From a checkpoint of a small transformer trained on Wikipedia: 447M tokens.
MLP neurons of a small language model. Each row is named by its layer, matrix (gate and up: input weights) and neuron, and shows model dimensions 0-191. Each number is 500 + 40 x the weight over its row's rms, rounded and kept within 0 to 999. Numbers have three digits each. A neuron's up and down rows have the sign that makes its largest values positive.
A block is one neuron, or neurons of one layer that tend to fire together. After each block is what it responds to, as a language model described it from the Wikipedia text at the highest values.

L9.gate638:548470478490513514489547457571497512427506440527494497535544484490563485487522496511587439476511497580508487477465506577494520472446478492501484517536512431428469508540437481433555461443451509493494460542550478481565486496500523547592479492543450540452467551435474523495434472438420483493481511509476485478482613527497509525531425447544477462498480499539488480444503502455546490545576508533503530557493482520629506435543508493523554524539510479526514511522482509478482532492538489439458482494538476498575539480549518436525489497505555538513472424404456543514463509532428422425
L9.up638:537467510502475522559522543498589553458454526506521496515501532524530412449523456564499518540476452569484472463465523483522513440503490527528506495498518493477450491590425518506529511444519441546455521485591434535478514414526517423538470492505555562549507440465421456452470464502542508509457520454558493568483505425466492527524451518477531482507426491484455443495476480520523515512565429414482505500423477515414473500500479501467527476515480457493563519584495512497500571586513423484523420479552523496505525463485499496452475454491489578465460503527499519564584510511460494434
Fires on the finite verb or auxiliary right after a subject noun or pronoun, often in reported speech or narrative, such as had, could, would, have.

L9.gate187:508487519499446566489519464493566517493475519479556528498480473516564491487512560500521541522461494503503553509558587462471551412422480487508486572517446542501457453546427448486473529524493579535559542527421574464495491519528517470500469503467486447507439540519530548489462500557484538522484517495516560564530453509485533552533527461437503561483436442558551510512468514415553555561496492481518555407553497472512481491531409497504510444537526482485483443525486505429543502460503518513408466419485435534513554449530554501490524447566457494489461477472537424453477530474501434516
L9.up187:486462456428460453502526515550525559486433457517486439496565491488485569527554499515504544462523469459461528491473479556544537528473540515460518488548440457569485385458498508495511510531552442584536473456531505505505451483424544536487475444455497477453508500495472496544471500488515522510508468488497581567401495500494532533470548515482583487422432433511468576554564531545503489550447499436499564489493465462489547502577454518518478509493547501514521452484592525520549539489542481416498505494603533478506511486588562478477424477499484456518511532494489466502545569519502526534
Fires on "or" joining alternatives or ranges (65 or older, two or more), slashes in footballer stats tables, and final digits of years and scores.

L4.gate4:477531454431476494500513523436480540514507492493506557514569475561473488508519517530486518451420547466514510544524480482524559484482492496537449505452469521532431520512452498467593533402498505566432511573457481454532465474519482511483557480552541491499469557483523509477512513543536451589475456505553507498463528492506551449574569513515519511479566469463445487433506498477546462515456500462592481434550590528517483535508428490486453535455460395501525429498518559496530439470485519498513428482489509467519472423507488499469427450510538530467517465560404488514572562500438467471
L4.up4:520523513505542465587488464506478515459523429556504537523518492448477510484516503418524478490571525503557422468493475492502541533613444433530519515559504495448531482518531475554553511447534499517522539501425523483480417445514473560557482503445530514445462491468561521499492506500513524552551449463491488482485509541556553440582544481506494477482505485461511465478515486470425506530435475507523507572514560544458469510492558513537493484525529494551476525416468542494500482425445541500504589494531508461444402497475490530539377497444530469525495488580520483582499406475508474543
L4.gate8:551502527510483608508480490487494430491528453544470523522479469419482542490499474504489589566610519610501513512530508542429461471486490499530509457504561466545511493561492526506472481471515487500531448528509489479525471432484465561531430542475545482507416502554507562530453477585474499476546580502528471499511492489546563509521485536495517484435560461530521507470528554526567524549502530550501522461503516473503430391523539398520491486534514526481455463457501583523577544501509453535525518516462478430541479503570507518446444504543523553465584454484555442486532493509489495520
L4.up8:476459465530559485447499571454457546475481425481493485628523477541477472448574387465523483484546500441503463524485524482436516446521520521584449500433521501456482468496526420444513459477412503481439477550526434550483430512498495412449526493552475507521445456515529467487548459456472511528484489556465628486507491446602512491550495473475478516475504449533583497501510540534508475558462531522494511467569518496539473508469549536497485562488515478504474469525537456487492462523547585543508522438488516535470518523454524486521464489496469495494508511552476494514477550499400482526
L4.gate42:471456526565459473570480464436491478426497549508519494557529485486482482483574502469443490487481449502475427487496480575452469534612485465450516447517491528500536450475562475403531438516481453546547548474482438484528462462541525546410557552468524551474455459530454551527565556477439516501436541488479476422531562482486502515490454480510449503416536442472510495423519502450519512516479439444505506476558520521524466467580486499500503491488509545441538472445522481501478454488508498433545515488477468477481520534570526488497509421504608496547490438489441484545485568474487502481
L4.up42:436516483448458463426486471553522461488473428523563437518502446579485466552568497507556519516544477600515514523551507567409476419475531471422593580490560532499549571534544462483497491427466505484490601513495527492483522482485510468492512447486529511485480506503483449557586553481528526510495498552502520473521493507473546479565528576508541504492494479498487510520547562542566545561511473472511558476514471482404484502449491495506499456496564542515479481516538458451507499485507571497459518493504510545524463573462459576492404489537477544494516502426458518558511516438482488486
L4.gate81:515478489602606514525450465474488416455521518428452530537470445486508471443521477476450457496525529563526502543491482513382542559535485522494496470492583473482488482491471545429459498514438452525552569484525528549520473494491546556555491476401487438492466436525475528496546432575520561520519473482489504506450499575560532473527440556424543517426516498426555561566527494474460533504497504506487485457527499455448522531529477503482507477480545512425489460513499505547466446477505512461506515449468443510539487530487500438530523496524460422461563457496500461492455510487430529553
L4.up81:517469484470519441509458566522553511546462510441496508491459443487444485519501471525478496509513582496548402425463458511507517517493498484544436490488560551485472556434519519461485521419475450500455501433492520575518589482501499493499516455500467510599503537518488471470521484440490505463555479455515510519421453480484514509513523517401511493416505366474509542562434508475516543470548456454518557498520492435440471524511485453446489426464526459510534497500474514489519457490531423443512499479515492460463494562576386505571518475543486471490538456518545569516512500493444507452
L4.gate230:475440496524503465479478506431491590481460524469530453545500435478475549476472518476526509531547485571562454563536508508469500463512504472527478519492479478487471489548541481525496458477496471469481467382479550489511473530562509515493561505544528504440468535518451522500546478515542512525508512409544548475457506437561536465475459500416595446388368454494490483523462533451496480472481540530581457460564556576468449438502542468463503428552466397510455536498493518498502518473499491517468501516514548530429495429568481573492479520500507466496535534539489517525555512456498520518
L4.up230:467508525499537511500476439465495409471496529561534470530505568512523429441487491542439525484539522530502474471533458459437477510485531494397505403490531472481477496525473574528529502492501514515560520535528474500553563452495470609601450523408513547539482434509451521459497497528518522496515436499503512434516524579466468548558561530505450509500610468510492505536481496559475456532533466496524550479421574560516479476502541523460483426552548520540471471471598541456512469511520486473483479514458455490472494543452564510519525556504507500470520510499533507448489541419497447431
L4.gate430:514465478423501520515520460470506475499471490546473446569486474486543520548499516522496506598561503506462514504524512525464421466521530509580459493449577461449480553491511497472496512513508450518475488476492475508527550472541447515535530490517525527452559528551491559461458472557499535550504507502501463496399476521502514526540480561485514426482462430432565554459478491623508471461564484525392525530519443541505564498468558442454513482453548500535503549489510562487519508560513523559483470625504480566547443490557564464559513455449537515490521445504534518504471568563498459517
L4.up430:626495502440493490516481480441555557497457490528523473518496490476511546481585466462464471539536463581506490480493480502562512514506491556450533487545551438401493529452508486480586513479524562549486503587535519507542529500508440530583598508470519524424521519551492471522462476530444511599573504548452552453504546524543541579530411482455464420579515537529468533499544495520476475476446511470524486496455493491493551512489467525452503499489524513439498504539529481483476551549489518532562517545515534493501588565479481471455476492485476475480527489494528529560537451571502425492
L4.gate527:498552432539483449519438537413534478477507575549501528574461589559479541530513463479492467540493582464482551513503462494466540497424574540464496614551493466434530484512412571470447475412455492491470512505518495586502465541526476510533574474506437495470476455493413485479428538458481472563476514459517514499440491526492486512485523535510481516536425519453493420477463526478483439506489479497486491420522526544490461522488527412491532561524550459490436517528555460479534537490509475508436504461462521536501554503496488540508488509512466577496482558467526499446539450486491470564
L4.up527:489474522472550484439462489436523535505449512563493513560452493546484529490494524542478513503500549490554549508526513539413506444518499506539486505562508523432541473538502507503498494513551489511443496492443530363525446555535481539498572488506477417517488539484562533446523578547490433524466513450519502441655568508465511552541570522501518518526447535518529482477460548533495484441471520496514530416512520517505479529530513487440419432543552531505499480496535475493492509586527566514481516503475580487452491430470522436478472519490575493483573550581487532472475486469485474463
L4.gate760:505535604577479492454517525478446458496530487541500499461571499524557460506496449558487535563490478490444546442501492537510606453532495480457538462495484515490478463460519422449518485545500497466465548471461553495592531502491501555458407445512537504519501552520460493467506448521438512548549543488492449554494517463523498502541484482530490475499525465508486418470489560544504533487529457513507562512535535539574494507513549645502448533484547461424480525523545538530456543522424501538504516551433518485597497433468499530554545509486462531497514492464490475506458505544486410423
L4.up760:528505430473497539536504467440624515553497511523474536501555534504511507519496540498514405501554474518572459502495490446508508545539472497512566489491554454462466516459543535489493482531495467512456570533581593537478485566533483555481575461555482480466506514533553486556460497522541489524589504439509523519538557504521421542588516477493526519494488501528450476500512454453579449494513453494470527534505448466467559533546524511494442501488517542535500518437491435474534501495474592457401460523516495476366560492538549460514473520431518551414491514476488471492525488505494454501
Inflectional endings completing a verb split across tokens, mostly past-tense -ed, as in arr-ested, refus-ed, occur-red, appoin-ted.

L6.gate137:552438502472458444487483480483518507464492490464507548481514507571562491476492441464484528525512511543519476527483545534491488486553457520554513476524488474456481544558439421529493558527424511479431556579494472569519542561477534531417540547549513611522534584512493524417476461463529506544593457537502522517515537514514503514487507479487510502469436464548497499512530529495474579479536453517437557405490519517529433499532519506499572519501577519498505498502537551489541572523406583476463488489502493520583463488512496482529443533429463440438461482497466447546559476465560488475
L6.up137:411455537453443500536555504432568537518499561533532534593561397465490483525484598483559542467522447525456540536504498608464482576510493483442542394528442484505546490549482501558474510522434494455526507527525460467514510450456427505492470532469479477496476501511580462507514538526535494457465506495517509538501542518471465491411557491472482521471452499502521447573525421442487499496515508455541477479534448507412517553500521549463556375527461501537479563538477501552531541487514516472542552486499486509491499547557498488448496549510530498508533449526519487488482495547508514449
L6.gate146:455518517527568483520454439509466523519469444459533428561487476587490500531502506548530448551484577492529546492498501500483511474452495475488505520466494536532499551554539555463527543463494396482537478491469503567567413503455597503556534457440505483484401532461452520510502539540516508477459463499480529509539532471546510507481382461411493498558469480467397463500481437509528479529509525543548554461532475480476523480523497508486463481523543507527527524473544466516467519498487525584575449557483496516504538488521540453532507476564518483422440532436454421506465502582554496558
L6.up146:367525469510508457512533461501460495442474491538488454500537450560527484538508461503555495488560553502466476467519467467466477455482456464489511477602522555520473567498513557484480486532417529448496459489439502503467497508476532489474552575475522523426439514493503478512466573506541611468438431542513485455566448496455452470652446490444483442494498440535518505477510502498487485571459483519533537451536549502540455527468443524499471524477524492469508524545487532547493601514498501486484480450512498494568489503543487457507455487440465472485553554564422530486503546444504499530
L6.gate151:473468531509512556521515504552440582447548525540446482524484477458457595523526493492511565439617497515527508524526517526471509433512487524518440433532523491498503469512492487471482490456517591556511501509591544464479512508497507541465535444534547522445509429499499554534584470521555433577498463438585509543565479502458506434589525483504507522518455521493541477539518487512545538508509424539542568546488485462494447469524536546523569470524394464489534446520489458539456442573504508520510579538481477511486510470488474496528443469513548496441505470470484488474556526519426447499
L6.up151:498534486513482546566499534446540470483538482510472446473549499511479449478456495477474591551486500440532547466543500436494484473464464467440502515515452518489428532515424542499558500513586533524481453471495470601581515511508450526422430462531468550475537491584488489567515451545573466566541513490479538469489487506523429439542485506504474475471476498473484560524445503464523516458486520374500524509500518584490417489434509515507493441502482430546461518473533454503480490544509597504404424527506481529487492521537464486516504501513502513484534505574502485572584475508525524444
L6.gate172:492460501589544598526492491475512529424511463507509446550488480512530473531485477508501484547499515569526496494512457552451521521437519547533565475563540450479462513542442466461512567585450521451480513452522526473431492456518560489514521518571544470565547532545509540425475441477470538465523514487551556508525468514456533574519449516485487519431520456543494451560541508524542496493529524475563507480476510519530442483520493559514528497514520456416513595488463474504467464480435567502558542461520513517543424499514412490419538451458419443444505490531519571536506432485533466495
L6.up172:508509485511521421524510511513563540505496516415461526423548538499541526476548452496557587558582573504472512491458511495528462491547399486499526493420463540467526524434470505570521475476484423471448536563498522546537474427410481479496519525493508502415576490478516492507509526472505514547576520495526527485501564484488432470509513470478479412457517498456481488501493471494583512531489484475424540563505468537476498450523464499551495437530447496564463535506519510588506500526484596484561546525518463518530485404500526467504461485456524488521546541481443508494503546515417415514
L6.gate309:564482553437553470527481517498464518528518554488478543507511465493438559527515511495476460502463519492535497448451556451559479490446477500524491487460443445454481450463551540531470441466370537492498476477517506511530494478532506491492503481489505530505469524508486579463519487570502531533531482512513524557509476439483532558465499481383542498587528477481514530565514508543499525559491450431449501421540534517495502488473500424486516492472454517455588450564470529538565489543530553385566528535523483492573537469539545407428506441497461473437516446530527454479575477539518510521
L6.up309:506439513438500445499493445501482554523553506529489540565478432517533397537539467498483480487469518464416413510466509452588491461495472561569491503460474454520478482442540515543514535507454438514543460491584510552537517449527545488544525461463467562539529530605466566552429467529510508467439466450524558537466512512512509519544465449433473525555475533518525414499493494552486519504427471503422528460496575506449464533462491575484536521459504464511527470561427473541479519486482566532551489488523476523488475505542468465559488440439468493470552468437549470501516486528519528473
L6.gate315:531549538491475450495444534491523500535464588483516502497505540517494462518506503492489455546538530512543530533483556512497521471498407444496542530522418482452479541526440522495509507462530556484523503499412589563503454525511478458464600465497531523475523552514489465531528551543494470529509512492519572501529478478403467468566468467399503474517537463481464481498474523541465542504467521517509551446455581444480473500545507487476490484543475590529543542514460495471555554555424567463455516490398495619543462494497514460502476510522468515453604489552429539514543521519482527433
L6.up315:442511543522508437475488533489509532509470487564552503477525570577516376530470485552477481515558455442594527527522522499512463466517464453474487509495499483404498379531540543533495514525469466522503493484460483448492456485470568550534507474450527560503523438523451470552543487541506488507476523494560539502509491537542502566506492517476559536535479522563453548458463525487523524522469440499459534563501453487498510434547554506477518449542545474537479548463476532481477487502462569525463511425471431507505554445501582527522507511506529485394531500579507467533552459562488621493
L6.gate435:494464521463521443458486465474489497542510476516497506467505533547592453506509545375467530524445463436492558540569463521557443577458440496500608485480494440454470526497430532507492450497484457512453605458429562569499498432492527488463547436513539503437515566497501536431478466523491482414530514494517541471502479515476512543491500437503532489489482521527516457471468479456478508494436466490536496480476519454515434466563449519494474479487462496456451563497476512472522485502459500530532544613491474481460535511547493575455483472511456537505490422464538468568497522481592547465
L6.up435:441447516438476489505516468516573509591562440483554470505552517469501439531488524442553473497559540511431521505499534520543448507485571456437456466433520464482485513488484551514552546371472521449476550505491574548463470476528516578451493436496468528483435526517519549414496571494522467445549454542549509492537587489473517484519531480483479416445540509529522449506498513514472494550512449446520518515501430483512445487537553514451550506534477553455481536510532491469521507506504515459517594549472448463501540476520560464554463495568496510465541420555502534565546504529522503499
L6.gate697:464462498476523513416560502551532541534481517520450488568528486450584496507495538452515566527430539526468460497460496454500511487467422516517466498495515459461502501474474548514491561441450535496483475524461485495464483474487424417463548496530456560516469471568535506467531457481426557495501499600526503567527553445491413544527510465492513442495443533516478506416540515526442545473514431517506552571444504557453445550523550514507490422522513441450548511448504516490429510514545473539524536547520440576469484507513492447429420481498454470510447453586482543515526447500496491499
L6.up697:518533498455507519574494466474434519460490528442501558506399485560538494501495561531597458474544490483523473478472513487543487490523504472532456387504483478424482504489455569575471572539497480519462431469460481495513515462443514504545477488562487488508551534529460550534439450578468480471539523488540500494508493499517484543555471433461487492519478477475494498481491540515551462487522549493587598502566461485484453555464520511510565517458555499476499507552524531551554445506536447512583458499481496477480482523487567564496494395529488505471504489501454377495528551468530434582
The main finite verb, or its inflection ending, right after a named or pronoun subject in narrative prose, such as began, made, took, gets, -ed.

L4.gate45:433521483556448540573493520471440539494491549522465545550490501486506482474529493530553495542485419477538509517464450487549528471545504561571450444546449544498451497465493527500423489510523527473523486545478459521461494491501460455533512560528544443448457499499509591538448537434524479428512451507473509495601481505454517501467461494488501532405450577461606476468505503422498559539552513528541413495482497482539523513531475535547468446525498469455470442521525438499545478482520452483511491514439504409543490534507516463544504467452542529476481410558519418540550417483520507500
L4.up45:483551498476504456638474443463489484468497536555501545472537484582446496550511509547526406481536523527577519492496579531561537571589497523535561474521500443455456453450511509471519489555463559501503439464447501488475520549448484480472523544536446475492419481487588558552441513513545513461511537508559511518461504484458478486565452515552524502461483546463521465513466483477450584465485507486459498417507565536498542500529458549565463517518520506489432492502468520549526482472474453554497487517552580474457482453519534498505487475451468426475563479548450516549473454456461483528
L4.gate366:458511485489465439520561417494427554466464559558494502556484578519491509477532481514524495484530484557525504467492541528581476477546508516531573528516468530536516464447483564489480464453439481510537458456379478485476506468481510463473513494471505469472560557494563516442436506405548455461504465532492520566525534494481498501509462491544502536454455576481511517537463565505518510594493528541476468502482570577509486503573505425456519498499560472453491522523499573455448470557542421567457498464559498381455456509489548507521448563420521496488455538522500509524483481493510490489
L4.up366:540531484552534517557507439462401495508462481537474500494485542515535519504547609511463509507479535449461504544504547443541502552512518507521565460551556445512488479508514554502525488506544498531541500497478427495446482513539530520472464476436473508466456578535516564489512550533468472533500520573480554490500500562447453539567469573482549550531495545448538540506579495542546541549571553472481491450474519481495500471496450430526502463431511539429531469490529478511485544468459390490454494547477433439468449441509403511509405494462530569472459547477531553544516507464523504543
L4.gate450:552532493502488479521533490515486537429527485509566494623494437491513493487519518538508550514536475470431471497508532474593515453502521443437443525494523551431469449496496427482512549515528540492456552509465542578441543483467437495429525499529428572499445516491513474462490489477543464501546594462519535476574484512408511428464504489456531503461444472519508455490418513492492419539504476507465527514559534538505586511548466452476425475501465512448485457547559534451434478506525491544468478456438478501518542573543488566480473541431464521518522467475526516497470573466508501555
L4.up450:484492544505476494491477507466506542502486490532435493518410562509478594475452496494482536475413572478463546501487499541542507536585516578479528532522440432486445526551455541511516446494522508437471442479454445475545503499491446501436492506482518500434520582489523460515582487449437492459479445532523482548477544553506547532577577545494509510468548547538465452477493548468441553559529532550530492471491492501503468542502475442533490470411456554521403427521474478494536558566483478456532574469522481481477446487472521559536423487491527523480483519412517466539469462521448482488
L4.gate491:536551514484490496575551569441453513461544488557527585489492506518516494491477541499536497503530556499475507541590608555594540535540511550479485570529491507473445511475507567478496471442552545515561453465536487497507518476481535475523535477498444491452471513479478502495521498537581521531578529451507494491522514528519481514422472463477462519476514532515486538540505601491522469535542418563479535386511534510477552598499490521538433507441424469435417472533525467535460475514539487514430507479485523444509475504523602529481559524486514493513503412439549500532473486487518485521
L4.up491:513566549530504471547430461496476520501478452493475494563434539469557516491447534501526474476506465501460465543482456563486476469585550494463449486519509543466467499421510547444572429446445575498476509460431491463454514532479533505482553568521485505522479523507471447501459551422511517545496467476471559479459487504576395508456492485473495510481521480508475474521477469454436523566495460478525467412499532461506499567561545509554385487489491482478420500466471500580512487432529497508516486416479465428537462480516535484495396514562516472518482445454514454515558533483486432491
L4.gate557:509432461493562516516529494526478510463525579478528474472514486500529435512447494536539532474520510447522568567473444534544464551481456432518434464441486511448484522558567480494465519505531478494484511510531516486505435467500476516510535507457402538436517527443548474495499467414495548509476583525457462491570508488501458486493528494504412522504557446533520491464492496416528474528550578524526477518498564475525455510510455442423474499550417476458476401524451439518477520508538516429558492597436451460522456503499464502532458493509465444495402460443553542540499511540537512458
L4.up557:513518530558481511458534493490538479499469526527532477540534529494466532554451495562532481485521502568475564513509454449528525478515549526512511505470564454500501444509455440444403545523472466476470442467498463474477464415528444524496500521503565484489566464448469541493485514502532530508501476509467497483500518511469442477446510579397555500414485494582475505579534503559494609538507516457478487455542561432561559514489541459522474416543468538495448498416538465557515470468552498492489520518439485429522557500580527567542448549526503516523467546521590519506475473541460525441
L4.gate626:530497450537556528492506461511595449489482442458474473528514526466459534453423539490554521523587468484570522485544457446507426495494533484491482444511466519532542522563513489545547490477492440454566493525578540527465463469517509494483487539553462504431435430501555477540463493506455482524588392522402520474515476470487465541418459503508497508433586479510504555481479567444457555448471514426469539503480509531407492515486484485513527415533524454454515421486506498533449455472513490495528551546494546554457557552486581529466481500529524459504477542513475535496482529475487516506
L4.up626:461452508457483623484432448555458521550518520475519474557483488480531496559479557530549476568486552501516450550455486518490557522474434501498483451449547497447505488502495463512470494499500518486511465507471477499558448441494491517504503494542400470484571478525470407485519557486545503517545505486511490484448497472484468458565498383477417545455500478469555507436538527454548471520504527555506475483484530489490463432464484398507391425463483464503488414539503466544477548528516518441501468396478484461513565543505483493511482511526517508513453523427518540398479488484452540476
L4.gate630:485447498424485493523517533459484502439468466432501487524538495464538479562465404474591558538548513499525541489518489454511488441547525558566421540563472456510529522481453476451415555539555505420526587489426497533514519513525473461509419473482453439429513541492544461474383472522539473453547544495483487431510489483509533465511497489474409551538498503541474543495482430475466461538536459535526470452512498517517444430519505496498410464510514494431589519485500512516520498418574545521486517470491453469527495448485501492542541499499477530509461503546524501542547536508504513430
L4.up630:446526484506501517538524511510502527485536495491439515472517544483527597592574478522528494524378552471535495525469517480468508491492510567557507481476549481507533489518551500451558595518467502529430480432526421573500456542457537437510474505482471486516514458466506455505475563462500422558459497438462611480487508514491533423484532499480485550454482485496541524519459477452575520476552440512438442527529488494584535506505541428499524509558530561516468490525494538503554535492496498545513416446438525538507540461421570476536501507605502510530491506446443538493537512490536499518
L4.gate659:454527474467523548556438460449535453511495535497489563472540557484439518513514485497469506506521510464500568503500492449484504498530510523456423500515502508399508563487554524488522543511476527498571504443538502489503499535557487514453529500462487547500492523544486448593516519556540427467446573511513488520557500517430492607479492503497485543414509551500465510468533519503482603551534568492493503611546473457467414551535530493519452470463471523487551446448519518468395561523576438498453544492514452468466553496553462569488421548488539450431531514504512500509530527493461503483
L4.up659:483457497484469482515544571447527453463466534569511436512520509560547510450518558508463477461582529455550505532488490440477502451500494531504499477540516502456519458518481495501546513460507565518488515516545444449453513472470483526496518521494481424584506426469579499476575576540500484493511463527412539444538486548485547434468470548410519462462464577463541454458489558453454512480540431544442493491464468505572496476498525469494449547567473516462462495477478497539433581540511526546498522515496456465478541583521486511548446483562447575484491485488507482414561425515448449491
Final | pipe ending a wiki table row, often after empty cells, as in election result rows ending "Democratic hold | | |"; occasionally mid-word pieces like "ron", "ia".